Part of a small language model's weights.
Size: 10 layers, width 256, 8 heads of 32, MLP 512 GELU, vocabulary 5282, 6.76M parameters.
MLP neurons of a small language model. Each row is named by its layer, matrix (down: output weights) and neuron, and shows model dimensions 0-127. Each number is 128 + 24 x the weight over its row's rms, rounded and kept within 0 to 255. Numbers have three digits each.
A block is one neuron, or neurons of one layer that tend to fire together. Before each block is what it responds to, as a language model described it from the Wikipedia text at the highest values.

Description: Month names in dates such as in January 1931 or 5 November 1860, usually followed by a year, plus the leading 2 of years.
L4.down23:134126137169115089153159129151189091132141152114103149129097174125156132140129123060169146090146139128158109144116165111138123109099087148081157129150098124121146117114122134142113158106138095115136127111162133132107119102159100124136153131119088113152151135137103131090126117154096110117121100142124112179102090097154135166139138175107120158095110116166137143085131125128123143104172
L4.down38:124100114145099126151091095145163132137174152114108134145126161154163157132120167101114098149140112119127149141093124130086153115118147089150107132113141102139091114142150152130134149143134149112159149116086150125182147130113133103112133123133134120156154140111111113108138108135109137174099105113101124122151110150110118148136150095119110115094153136085133122134148192142103126075162
L4.down55:125133120146101134125096094174125113143111130146110154116149120121133105114145148122129108137116094142098105124099085083146144090156121134114093125149144113161083136115120153128101180113132119147120157138173087129115134164140137140097150152094121131045132131121085175146124144152153181138107095094101130108127111114143167106138149164094111077109147143124184139088134121131139160138123
L4.down140:108103109130151106108086137096104117144151127140120169104096155110151112142155079145099115116075159120137118137079123131106133124123131138115127141114102120134145135108138169105141156121143129119124115110135108162158132072115137099133111177134135123155141138149112172090141097132116161108130146122135126138129107128151095108119135139128113127108144149108105101142145131096091182105162
L4.down186:125163138130155107124102143133092144125092170126136099174143121108120171151108137151122127060153146119089137122150096130131136121148099134148136164086135155117167149114165105133127118144118099123105164108101108154112127140139146112146094116088147140124100157123111142131117113116105087112118141164100146126100131132168080131101127115097152138084119084089106110150126156132138099119071
L4.down225:133111158171139102124132155145153096100158117132129130160153123108154123138100145132135164141140154131131138133144107142133136170129125114124168084140140121120117139149107152129113155141144121124164123114148114078135107101173136108070125137122102142139154135111094149140135188119101161113109110120136123130149145143136107129126188127102138117142147124111155118106124135126108123138141
L4.down295:097107170122153149136179151135146082138132148136131117144116113129123135147125134137137141146145114157123121111137144096152142115127156149113113102116114087118087135129073154111139083093139186132124148126118142155096126164109106147153133109157128138097129098168154080192125109133132101138093156109160156171153093112111148096085115118074136163162133156101153152112139110107114112092123
L4.down413:105118140129064121114103139113094132151103154105139144124125119126139128153131137130091089120108117162159150140164098168125121122112082143142143097110138146128150133096123135096147126097109106167121149123101122121120153169111100121142141106130123162122115144123126154115114121123127134127089166115094173120102113145152150142127108102139115100126119114147069104111106142141128131120096

Description: Words opening the verb phrase right after a subject, such as does not, would, also, may, must, first, or the first piece of a split verb (w-anted).
L6.down58:136152112107124143139140136131134165144133110084137118108112105126095140114132166126148133094132132146131137137135107146103129073120162127193125128136159112158114185109105124126123101113143149153130147195124135099104115107098144109104126120156090139094124157135123139163147089118146136092089094112128140089121123165147139072123148124118113150172095140137134101130082102127092125129130

Description: Words filling the slot right before a main verb, such as adverbs after modals or subjects (also, still, never, not), and relative or subject pronouns (who, he, they).
L6.down161:125142094092160160116126138138147121120155108123073091121127100118067150136119155121136149108121129122141153121097115118117126129114149122154165093118124122160146110129089127117119149160116110140107174175138104082095138141161145150082112117152118124087156110166141158192148145168131095125136149130117114061122111114130125134123148147116132115129150148107116152120065108148115101101130

Description: Month names inside full dates, after "on", "in", a day number or a table pipe, e.g. February 24, 9 September 1976.
L6.down363:162102120124144124115146136116097122099185109125161149135079154113114088115120139186109158142102133101126172115160102140171171147147146153124138122145092110077113089138102114086130126120142141112149151127095086110157108099105172103122162088113134152168131119120084099165099099173119083109152142126143134123133146153109139144114129147088138137138120147130095101133155127092156097124068

Description: Pieces of a person's first name before the surname, often after a role title or in table cells, e.g. Al|ice, J|or|ge, Har|ry.
L4.down91:153099124199113165166096139125152096139088123181125097125107133127187141091153087110130135112179122111153129148100116111118122079118078143143143141110138116128146097125113163113112120162090140120096181152095151123127180108123138122130150136103137124125143130171128184141155140107110102171119136141118147147130130142103144114162125130138088131134115136096115142126130118175132138140172
L4.down150:143105111100108080138075144097122102090095128096122156112135169093113156076165152119148132121128119126158168080161154145124156089140182121135158144149133112165141128155149124169122118137085136118136116138127066105152136109177100134159108124153132110129167114154134107136116140101143151120124131123114099096121139111119100122146114121069134109133108075104149123136143111127124101148111
L4.down200:103126121170107178150129149122153149156123135131155108137146161121096132157118137159138130077125150108122131148101119138108186101152132100065134157093128118129138118121115142120108119130100177153167158137126120155109121173122114094131138134137105103158131148105134125117120159113123106141116113126110094202147092136093132106118140161177124132101090144154106129079083174138161084115144
L4.down209:067103139134159151139148109151170148133119152105118136142118104136165155125175129143108139112142156124119138135143100163107123112130147099156130131126123098152107091129128118104064157137117136152122167174122094165122152130113148092137173148115101107120182169155158120139173138106124123127092103131109142109095144144112145096111104083133165136099141134145152137147160132096107144129115
L4.down381:120116119176130143116134123129143111155096119126120121105156177105101153117128114094134138156170122093139111148067128106154185142086097153092142159114141101143111125157138138129109147096137138153130118128140096105152131153116075154129140110092152154090140110114152148096127193080096127159145130154109133156142115131125134138139127094200151117150148110104162125148140135138130131161109
L4.down408:095083123130149128145188134115119115132167138144111107110100136147110102089112161097138157105107109109140128114133136189139141097100119151141130112124171099104113124133136102102092134164136163137155176124123142125130120127153107143161148107117136102100099122159123088137116132127103140158156133128134133165121155142107166149145149128124157117135077129089147125115115115163120117138175
L4.down474:109144105151108168113144115122158136147158117110148117135103139140137127125137094152137154119118100102189069103154145139148132121184139155145131139114147110134136124152121126131093101091148086152123136143093120145137158116138129143157107097127101138097114138136119154153106156125119130124123157138130114221138145144118196176121135085142145123123096131118143138120153171140164128120147
L4.down480:116140145133146087111112130157119148148121138162147090149088151115143124138135097144117122107124088131123111148129119119153160135096142147128145115127121123145140138148095117092152096157130142110149172136151173080164108110128127115124110113107120137155160155133138141176121140115114104134122148136115126132146107136094115170109117121126098157135157149105096127125148143145129146098123

Description: Final pieces of a split personal first name (or initial plus period) just before the surname, as in Ke-ith, Jose-f, J-erry, in rosters and credits.
L6.down88:177141122100139142139160124121146135180120106112160143107158094116128127143138081162049120135144123103163068143142158139136109136136108137131117127144133144107156109119124129120135111137169089096103137109086068144103107068120137127125174097121144129103134124134140168125085090096104106129139207119110111179142140106151147145119099096157100129136132120123144147149131151101158151101136

Description: Single capital-letter tokens starting a personal name, often after a line break, list dash, or table bar, e.g. V(enanzio), J(ennifer), V(elasco).
L7.down103:099129117132124150096126142156160156114135123149138109104139110160114132144137102142149155126159119138137149129133133142166127138099131155134144124097125134135135139134118135132133128147138142138100122142135147154155111160126106145078133108161099135102117170118124167099158115157125111072129134094167093144128129140144135121127121117139147122138130099137111131132129120145122092123108
L7.down185:101184113075100181133132172084140097140139166114155083139151132146153128142131111129136192116149128111103148095123118088086073122121152113149134150143134070119128137112165086120137113112129128134141101135132144134157118107120172090110123103149119169177148110136106150118169087145125168113141103122133138134149131145142165133149117169132100148122108139147110149103156118113114103126137
L7.down194:136132120077151199113170126123121120154142130155116123150131132096102126116126108107132124105163128118094159108142121107117108156119132145160113102145113132151132155108106098151109121112123115127121133115124117131117106131109117095110113086163091137131128122138127111130126100109131116149133164151135103108117123138099090121115104125143125136111134112101182130136174159126145137165142
L7.down207:159153160145139132116177140171124157115129141139153109144111110121146128109164097153089113135136129163116118150169094128119117119091112126102134143098108121088122129115146143152094126167124103157078176159121106095120113087141125157132148132151146108091127126129148103085098155119094104173154143135113134108141145152136106094171135123105104139122156108121111134130112110100167129142112
L7.down216:125131123170145141157130108131171106170096118130133165094110146129169112129151091149104125121095138126106127149101108159153095121151117138150085098154134068127211109141148150109113134131132122150094122097101106105101157118104123085142148146097094137073102137097153148138114129116130126140133109111093112141085148141140105161149140103146124085127130117125134111109115131125092106090131
L7.down322:176104142152159142103094134116133158145163129161155157112090146133157127117141088152111096118113147105135138103118137103100134093163171090129123103142151123130125127165129115156116123130137132088092152122149137103125089096090165146115131112107136162091154123130139113132142117141121134129080136125121139162128146138083094115123130146112132119096102131145118103120104120129136123131128
L7.down357:160116138158110130118118136149115166099093132154127095135114117149140103137101095115148140131151107153100111123095127146123153173085144135136126119097109095122100159140115129125118106182131135150123158099170125091176166138127129134129103141109110128124115139134143159152136141132062095157110160175133099165133082157127100135133102136162129131145111133119075146124125107153070122136117
L7.down413:125149138123138173091121112091111168150135119102115161088117117153125141118100069156142128071137150124093149122126095122097161141094161188128132116129162159107146120127119158118162112146141152127109146080156085126098123126167187146097103089170146149119159161079113136119178149099136142136123153129128082153134124132122123129100110146134145129108125112126129142163134131133099111080137

Description: Fires on contraction endings after an apostrophe in quoted speech or song titles ('m, 're, 'll, 've) and on "not" after modals (could not, may not).
L7.down9:124118103110171125147104152096141118125137122102097126142171118128115124105132129107125129143138082148096104099098119142129151078134132123122122102101126149151105103144079102095147122153120139133134152131158161085113151117095132157152105107110138149111108119088100149109145095138132143153077139138158124129147147096074125110133153085141103172146146139134122133112149098113131110109104
L7.down70:100107123166111127091119136135142077141143127109135144138131125098104123133148089130177076158152128139090111098126128120149090132096081120098060150109135117099111121098139145135137132140175138127130142129148104137148126106142155171119150159114156156123099128141131127102121105146104118120091157143179128148117162143101130120158123135144099171097147139120137132109110130130130127116125
L7.down99:155116116151134131125107082123137131149158114109158121127091096103089119135134142085098121116148124118118114117146126127110149164137106098110127138098114117154143138094121108145130157121126129113139142113138193110149113133135118135130122095150137122105107132126152116133134123144160111153127161129139147157132133130169128106144143142150135152132118161138143145139131087071123117148156
L7.down143:101115116090110163132139158111109105148084141171125125126141158134114126127115122194091131147120153152135095076140086127096101112117075140129083126164139153145118173138119108170150142095166120173090114075132102139141137128055139117140124133157158151119123100138123099127109125119139120114183153104106138151155108182119169150145096121142150144103167130117145154121140171167143106111136
L7.down152:145169122130093157143103143090099159164103122112151145116143123156076148149085113105132117101121114143134141161140111125103137108096147153158102125146145145126122122100082159121142118143163119129076126155115125140150140108105178133143115147128130138171133120124131150126133132105096128134107174100157135136123153147157124116132110149096119101134104136166117135136144107088157199113139
L7.down263:129109142132145128124122138115116133099176168124190118125141125073099066124155119159119143104134149157146140149131120115103118126100164109124174107086172120146156122128113155176180167133083148107119167118119121134109141113116143102123113114081140142117149121157148120159106153117122158102136128126157127106144136129136096160112121150118128149091102135144144111117129076127129155134149
L7.down296:099115168181149137143130112157134140149121136098107145107109132127091130133122116116135093081102110093115117111140108154125121111097120082119126112140159168145127094104141131142079164125129138152050094110165061154154123126116129137116103139119151115164148110171140103124122163113175111139144176119166121146133181144127111126112116134133101146103079143099147124178164166092102174128140
L7.down354:121137149108149127130136134100166160101133123123112120109104153129127134118130138130124109128129113125079118102099124157146140120139150149123119123140156178155131112120147132115132122111124138143130127156154125117158121143128135115090150143093118121111114179096163072127134102110143162167161145113136091176132155099128154134131114154111102127154172131110116118120156098074107149134098

Description: Second piece of a word right after a short first fragment, often in names and French elisions: L'|Académie, D'|Urso, L|is|burn, S|ey|chelles.
L7.down186:102150166124122119076136122084157119171098110114177113091101104089126113140128140128143076154121111128124135110121144112124105131123077126137158107109149158132127131132123122128145132133142134105119110162138103135123125076150175183135155150092118165130163104123148094109107136145125138093095096122155080130122138121126116124114186106149104138083071141133144129124137101144185156180155
L7.down227:092131133154132174119097119130119092107166088121110143152150104107145105152119149142135091083130142097123089133118146148123129107107110132137125134137113119148142149111123108141114146126117169158134102170154111094139149099161155102121127109188114083099139130105084135111109133094143131075119120103136094102133144110130134135153092144145140130103140131123098153159127117070124160101118
L7.down302:116161100099138193117136123146185126116131103114160090085125130174138092135134132118119141141138099108134166120152162132137100137092109128162157086129161150129118147144148152114125097163128120220141130130102158158105126160095145119134106153117116164206107111149168112119117109146077122135117122094145115140167115181128143128096130142151128137134110155137123088155156150154091116129113
L7.down321:177169126135108158129129147073132134165140145118134129091139124131146148119126159123101140105125115102069120104118161106154147148136125133086116114127107126126125144159114139156137165128071095120091131112117151104137133150059130137144132114113122102143151115138144130158082110142146141097117124117185140105121116127160068103123147166146093146120164129145123103139188126135179144159181
L7.down365:107147089144136113123151099095114121095155138118088100131081103142174141125150154119117134126106112128155132149109159172138100122166122176084094151169117120128122126100081102081142103144134115095078114140089126133101159123134121137129116108116111146132177131104095139157120134171113163142138144146182116149096125141118165164122147096119181155142097119149136138131140117141089138118136
L7.down416:151111106106165116141111114135142121129141143083087143135114153172102107155140148151116155143091114148119132116168125125104137142150104115137090144115137151144136163084103146091139149116162105109166103117143107101156119112082149120129154140101119132132078090145090136155104135140092162116151125154106134130126100150115095122153143139135136154118121156178141105130179110131121148128165
L7.down444:123156135103134170110118111086166127136128141134151137110121153102157124112135140118111102139123112118100099090124150136155159142146106131110110140140133150114122121113105123129143177125174132140110138143149121124123120087115153131123088132147138084114116109126123147125154184118076107161126128135138141121120135093081144071137102157151122125160127117147100123130119121143146129101150
L7.down498:169154162138118164097133130130086184106112121126128159142153141130183130081138115154103108153109145124149116153156142128167140114158122120130103157110176148109126071099130143130156124100124118124119121125056095127142142152126118068133105152148115127119124119141151090091084136165086115119133126122087097142130135131106136127089129139131160147141171082112150156144126120068107138143113

Description: The token right after a modal, auxiliary or infinitive to, mostly not in could not, may not, do not, plus should be, went on, to comp.
L4.down53:116110187102138133107131150129151090185127105126108106135120145127122102131143120126125104127134177134069140163136124099100142135135170084155108156157131099179152133146096145137173118138170170136153153139162132128091143129131141129115109131145098108158107129137122138164129169101150100100111131174065134089152114148129123133096138124132160155127143127144126139141145139092120096074108
L4.down271:164120165099132114101121131119131116120138133136120127164146140150144126133104103109115139144129079123129089087114098122128134157118093105109103128110135154151118111107132090074150135156152148093155088173071106180169132146119126133168095123172115087148102158106157117141109119133154086125129157179110112118114144108137146132162111113164151146165131132139103125133142152121124157094136
L4.down352:094137149132067142194115168102176160132150122143176133159085156157110113167139116127130107173112148091103107127130122110115093064104137099137126142109121151111098111161152137141136112155106140133159110152154116118129103115122104097095110123173143152091109136063114133080153170137147149133111130142125096146095122110111196145113100091139121125102124115111158093120112102124142145137107
L4.down463:122084103133148121140112105102161150142176136144138077110126141128179140125104089157096143110112163134113152117138123120101155058139094119152136188153131161104140153074130090137141105141146132141137102128124150113124128117155113141147101139144120145136143121120151158118129099141123112084108106119120127122136136127140174110121150105158150159106135087137099146129159123143130127116111
L4.down472:154132099128119155117097136141163125100126170125123155158129092134122145159107115109124124128148141119126110141104142098115157147151101120133149133120123154135137179097121127090112104116133096149134164148149140159165118124150170138155145147080121145138145121111093189136151144117137092126140108105122097157121081160110151125150136092118158138067159130092146168129138128104122137137104
L4.down477:123157130144149093153138123103079138106114133132144147142125078168129137127131118134119124103122114156110151126109176094082113076105070155097121134173168108139106134129139161107085115147128128110131109131155143154146146131155130125111113164152139157142158173101098099123143082126136123141115127108170108113146154107101107148126139117096132113133097114114135141134107095112143153122147
L4.down486:105114126116134118124123167128127143113169139117149121134160159116109118150145120097153142146141105145149107125134161154141114053124086152115154098123143116122155130147136115166152131163133094111130093186118137114117075127122109125113154126130146152098109132099083125102124129118120121116126130123133163153113119153090119153142098133127098105149085105108136094116153131119108141123084
L4.down500:161140132092124136104146138099124131155074118117109109108146130149109161143105134145117157134161171129089160139119102141127112051132101117123136135101101134144166124121120109140152141100134108143149194103103106096121120127130126164125113123159120118120100143127121110120122139129134159117133114128111134095105104118111141104078106125130133099119139114176118129114149158175119126150138

Description: Subject pronouns like it and he right after a comma, but, and or that; adverbs and their endings (short-ly, immedi-ately, also); and mid-word pieces or table-cell starts.
L7.down0:140158102108149136136140154129122163116075089149073117084099158145088142052131112173137145154125122176130125137156137133150135119162132122154113121157143132144131142101134099099135114118100146131115143126130102132116101147116150163115168100113135093104136110116135074115140102154145127110105122173124160105117115105117156122132158149187124090105100114135089128140123114144137136085145
L7.down17:124133122084137141123107103135144146126111133146136138136153143155100138095111121123123070170120112145186118156133107136131152143085136135157114127168170154151155147146091096098119129125112114161151114098120139122158148127148143117101125131160091131144077158125088133129115171147083104166104126111099120135137106130104093082132133114116138140051149130149114173120130093149114157112115
L7.down172:139125166105111143077108111168140110168132141157140182119135119125119111148117108112155105109153120114151119156091131107158162089145131117118115142148101131125094143139122106164127145108167130140096154105144111093134129131148127122141139145134139155143121131094154166128109073156134146129129122126142115123139116165137097115122143151123132134072109096130136097157118060122136135191138
L7.down245:175120115111113147146158119153091138097104148164124128137133161136092141149155128131113144149136092142168162114122133107151108169152140157156103128092177110107139092127114160088145117084129113136115146096119146123152157127158143128143128151118134109103177136093114116104118144112124132171131137113146143111109129131156076127111124159115150118129107133072142135118099127117130087085123
L7.down264:088133108134096138162163110084113139099159218152156146143132125147134139143166104109142123098163103133120148112119127140116147113106161133131085116095117148089151114111124109124169112155132164159151167148132144120125114159178110115113102117159110099158160084182154159152133141166149109137143139111124117168173129152111146128123123141134114115124165142139118107113181127107127107155128
L7.down283:091197113147136135106125130145100144124109131147163133125142108137137142115090106105110116176148126164140157124104130143120084129136133122127153128095101077142141148167138119099134103132153150155144110094126158124142148134103158169136100116107159127136148144128118129149091113121108100110131172107093121097172131126191182137087109094139159157138086103098140122106099139079189073079089
L7.down437:098124116132109139133141126121103120160142139143109101148104118146113151131138139111120120117162122090153170120123113128170159152151117142103125078118107127128108130137085132153127144106075125145164192120141138112140144152107110161125115096097138111117144116143177133121156100113157155109148131090169118120135141115132154145116122125158094151119138106136133097134136094149104095143130
L7.down478:097142140169138105137083127120142133077157151127131120149113138087089149156154149119124147125095133135146139140149132109126124135138159106155151119137161142084112119115103128125140118152083146127099094130092128087101124141157092125128125115130152116120134139147097132142136163173145119141123109110155155124129117143152116139115154112109125114147117109116151147131137106109105125149130

Description: Second piece of a word split after its first one or two letters, strongest on "at" in "What", also "yet", "hat-trick", "Whisky", "Heshmat".
L4.down68:104127141152138124130118136111106107129130136156153113138111135138162095174145136100171114139109141124087119154126120099099161117121047149107122095121169174167100128141114085176151106118118115145144145148090166124088132073108135172118138113095135160134144156135121140128119100098130128119118156090140148118137145129123128154123124124130114153127164131102100099141140102137135172108140
L4.down254:098119085110121103115132123137146144112143134089104133117114109120093139116120127105157107160125105177183134155125099113119125148079106162127130140079158140147112135118158140138127163170142104092162107131148136125100101146111144096107157145109183103163138176127125104128155115141128077098141137162169084127111117119100104100108103140125142115136085106114129155177115186140098150130159
L4.down280:122130083146115109130127174119118113103145123133120131138121116106141141154120152151117111079162117144135131154141134117143128143129156125195141170099125119134130149174109131154151125095102097084127139146151100135075139136091137083107168107153099113104145128127118083133098170170100099118124147115170156110148116153118089143150116125164128096143151116159096129118178116109139109109094
L4.down292:121130141143130128147135118151133099115166111118133097134116109134117133118110145138147140134189139144146130168121128122123126129179100151108157116088106101154138112109133102109153116134116160142157143195117142113129116166155124136128107138117120122092121165111122137139102141153110134100169112111190104110131143187122133189163140156060139105161082129111163087114077132122082115117123
L4.down364:102101157103114146136082132112111125102154140111133095117107124101102091119172128122151138163138097173118094179169160118158120120114069102120119096098134124104126130120130123126149136120137155170139110142162127143162082127083105117086139112157147136123130096104159128081116100136147145141107144141127123132141123147079199154186107114124118156122113147119149129129102155165109141148140
L4.down454:138150127118163146141161101136142120083071140156113126074132115184125115131130101127149076086147156168081136119114138124123124143114075165177111142126170133121139143117113124118148121128152163138080110117127107188177163118118144135117125147154103132121122124125107162136099143148111151130091110133148091117112142158119092098122138104125137090065126132107145123177166097116111165164150
L4.down468:129105130115138138118148135116104135157073139149139106102115108137131134096160161107100103089144136114149142130159135133093129124063107102166084140059139153118130138171122130165140122146138148138108167151128132151121171129119086144135133111113116142160105116151154139131108130150111093111135153113111143126109106117104139090141101125138139174111116138132150175097161152126104128154119
L4.down497:148142105110132108111083156112072134123077125128148149070156097110135122146141131129140130119153169160168163138156116130105175107122138137131154171119114146126111147113088167125145046102150147106148162115126116104150112155108130127152135116151132129129149167148160104148115095108109089136131172142127122153141147158102150139152119125157160126095181144150116138115171135127131093117110

Description: Short vowel-led pieces inside words split into fragments, often in names, such as "is" in H-is, whis-pering, Kre-is, "ur" in Ma-ur, "fer" in Se-fer.
L6.down460:149123110080130138131142079114117116098154101141089093109132147125124153144120138137134118147133120133138149127143128141131132159130186159075164103123109117138065119111098108117159097124105124136132141133130129122149116197109098127128103146106119147126101120143122089139133139169146166127118183121114152143109105128110136142147107142091158118100094142140125124132139127164137126117147

Description: Subject pronouns (he, they, it, we) or relative that opening a clause before its verb, in biographies: which he graduated, a court that reverses.
L4.down107:134121154115145116132106150169127092135122094114110106161152167129129112149146164085139112102120122126150150057151123134120110123118148111117129115146134160159131122143145070093127085114148153100142148090069136139111114099166103145105153108135150153155152182109134147156136130167109158104127097068114146110124109155119163135098142136086154104119161137108166130187136167168089107131122
L4.down112:100115131100151127171123103126118165103124119132146168088137126127146109127148137131147100138155126167131162157147123172142117099143101127084123104091136148105123114160112158117126111156139128142105145164107139121143104113147110082139139140120127111164127126123093151133114129101117103139190111154140153113179119126157134113087170120147094135123140095118132121154128065126103145103092
L4.down206:131147116147109135073150091150122088113084106107176171117138130119102165125124096160170123127160113130135140133181110178182141136121065115147106105126111124112146120165131137095112103151139064117090141126098140129140134156135155120131117130144155108119094172124091121135089134120119055101144132145120117123160118122137103093121124112090112132121089116137121145137136156153148135141123
L4.down252:108121120136128110172110134136125143089140130124155173151111145069127152133158112106115177139140151132128121114147119111115161085125119125119147116111107098156114138115139136060092130120120157130136136170128160131139140126146100132139159132115108137151148170132153117103106150131109173142139122120119113102130098112087107175117119135123130108095121114129161109121128099165124127112135
L4.down294:103122108061103125140119116121084188134110129131153142135120150140096139120125103140114119129135108098084104126121129155116078118091129134097089114105116132122139113153128161152150142137118154151130136103112141140129161102132124125118085115114112131104112127128105143117142153143133126148138159150159097123180147153145122118122108099143142156140129141120112136061094119137123147062098
L4.down305:099070151111095103121132155142128117150092156125135115130108141173135120165097097155095171111100130168140123127164130133136122051127168135141129159126112079132141116131122115119087161128130132128142123112139068124165090123154114117126164125146053131140141124103113143132119114119115110148136090143113114103156133119139134178181111156138151107140196108174095104136112124113159125131046
L4.down416:116125155124153132133133133129144119141122167102138142099104116123132117121158126130086111142136145185157137110133122148121103074131112092117123124150127127144173103125123127107145146123113144117134148122140095148100114130100069115127106112142133159128114172176121136128122159144135130151142077170064088132128105134189104115116112151135097095121096104169068133106093102146139150103125
L4.down459:141122129122123128091120139126153140129115140145115109111129125161129155099095092146127151134141124149145133128132102145126112103128163113092112130097148080121142120162119130152150139137133137141143155118121133099070152124146116145150125103090106106118135126147124150132109146144127107128100102132141124090142096145145115126124131102135124147139162136123142147122122102105128098078076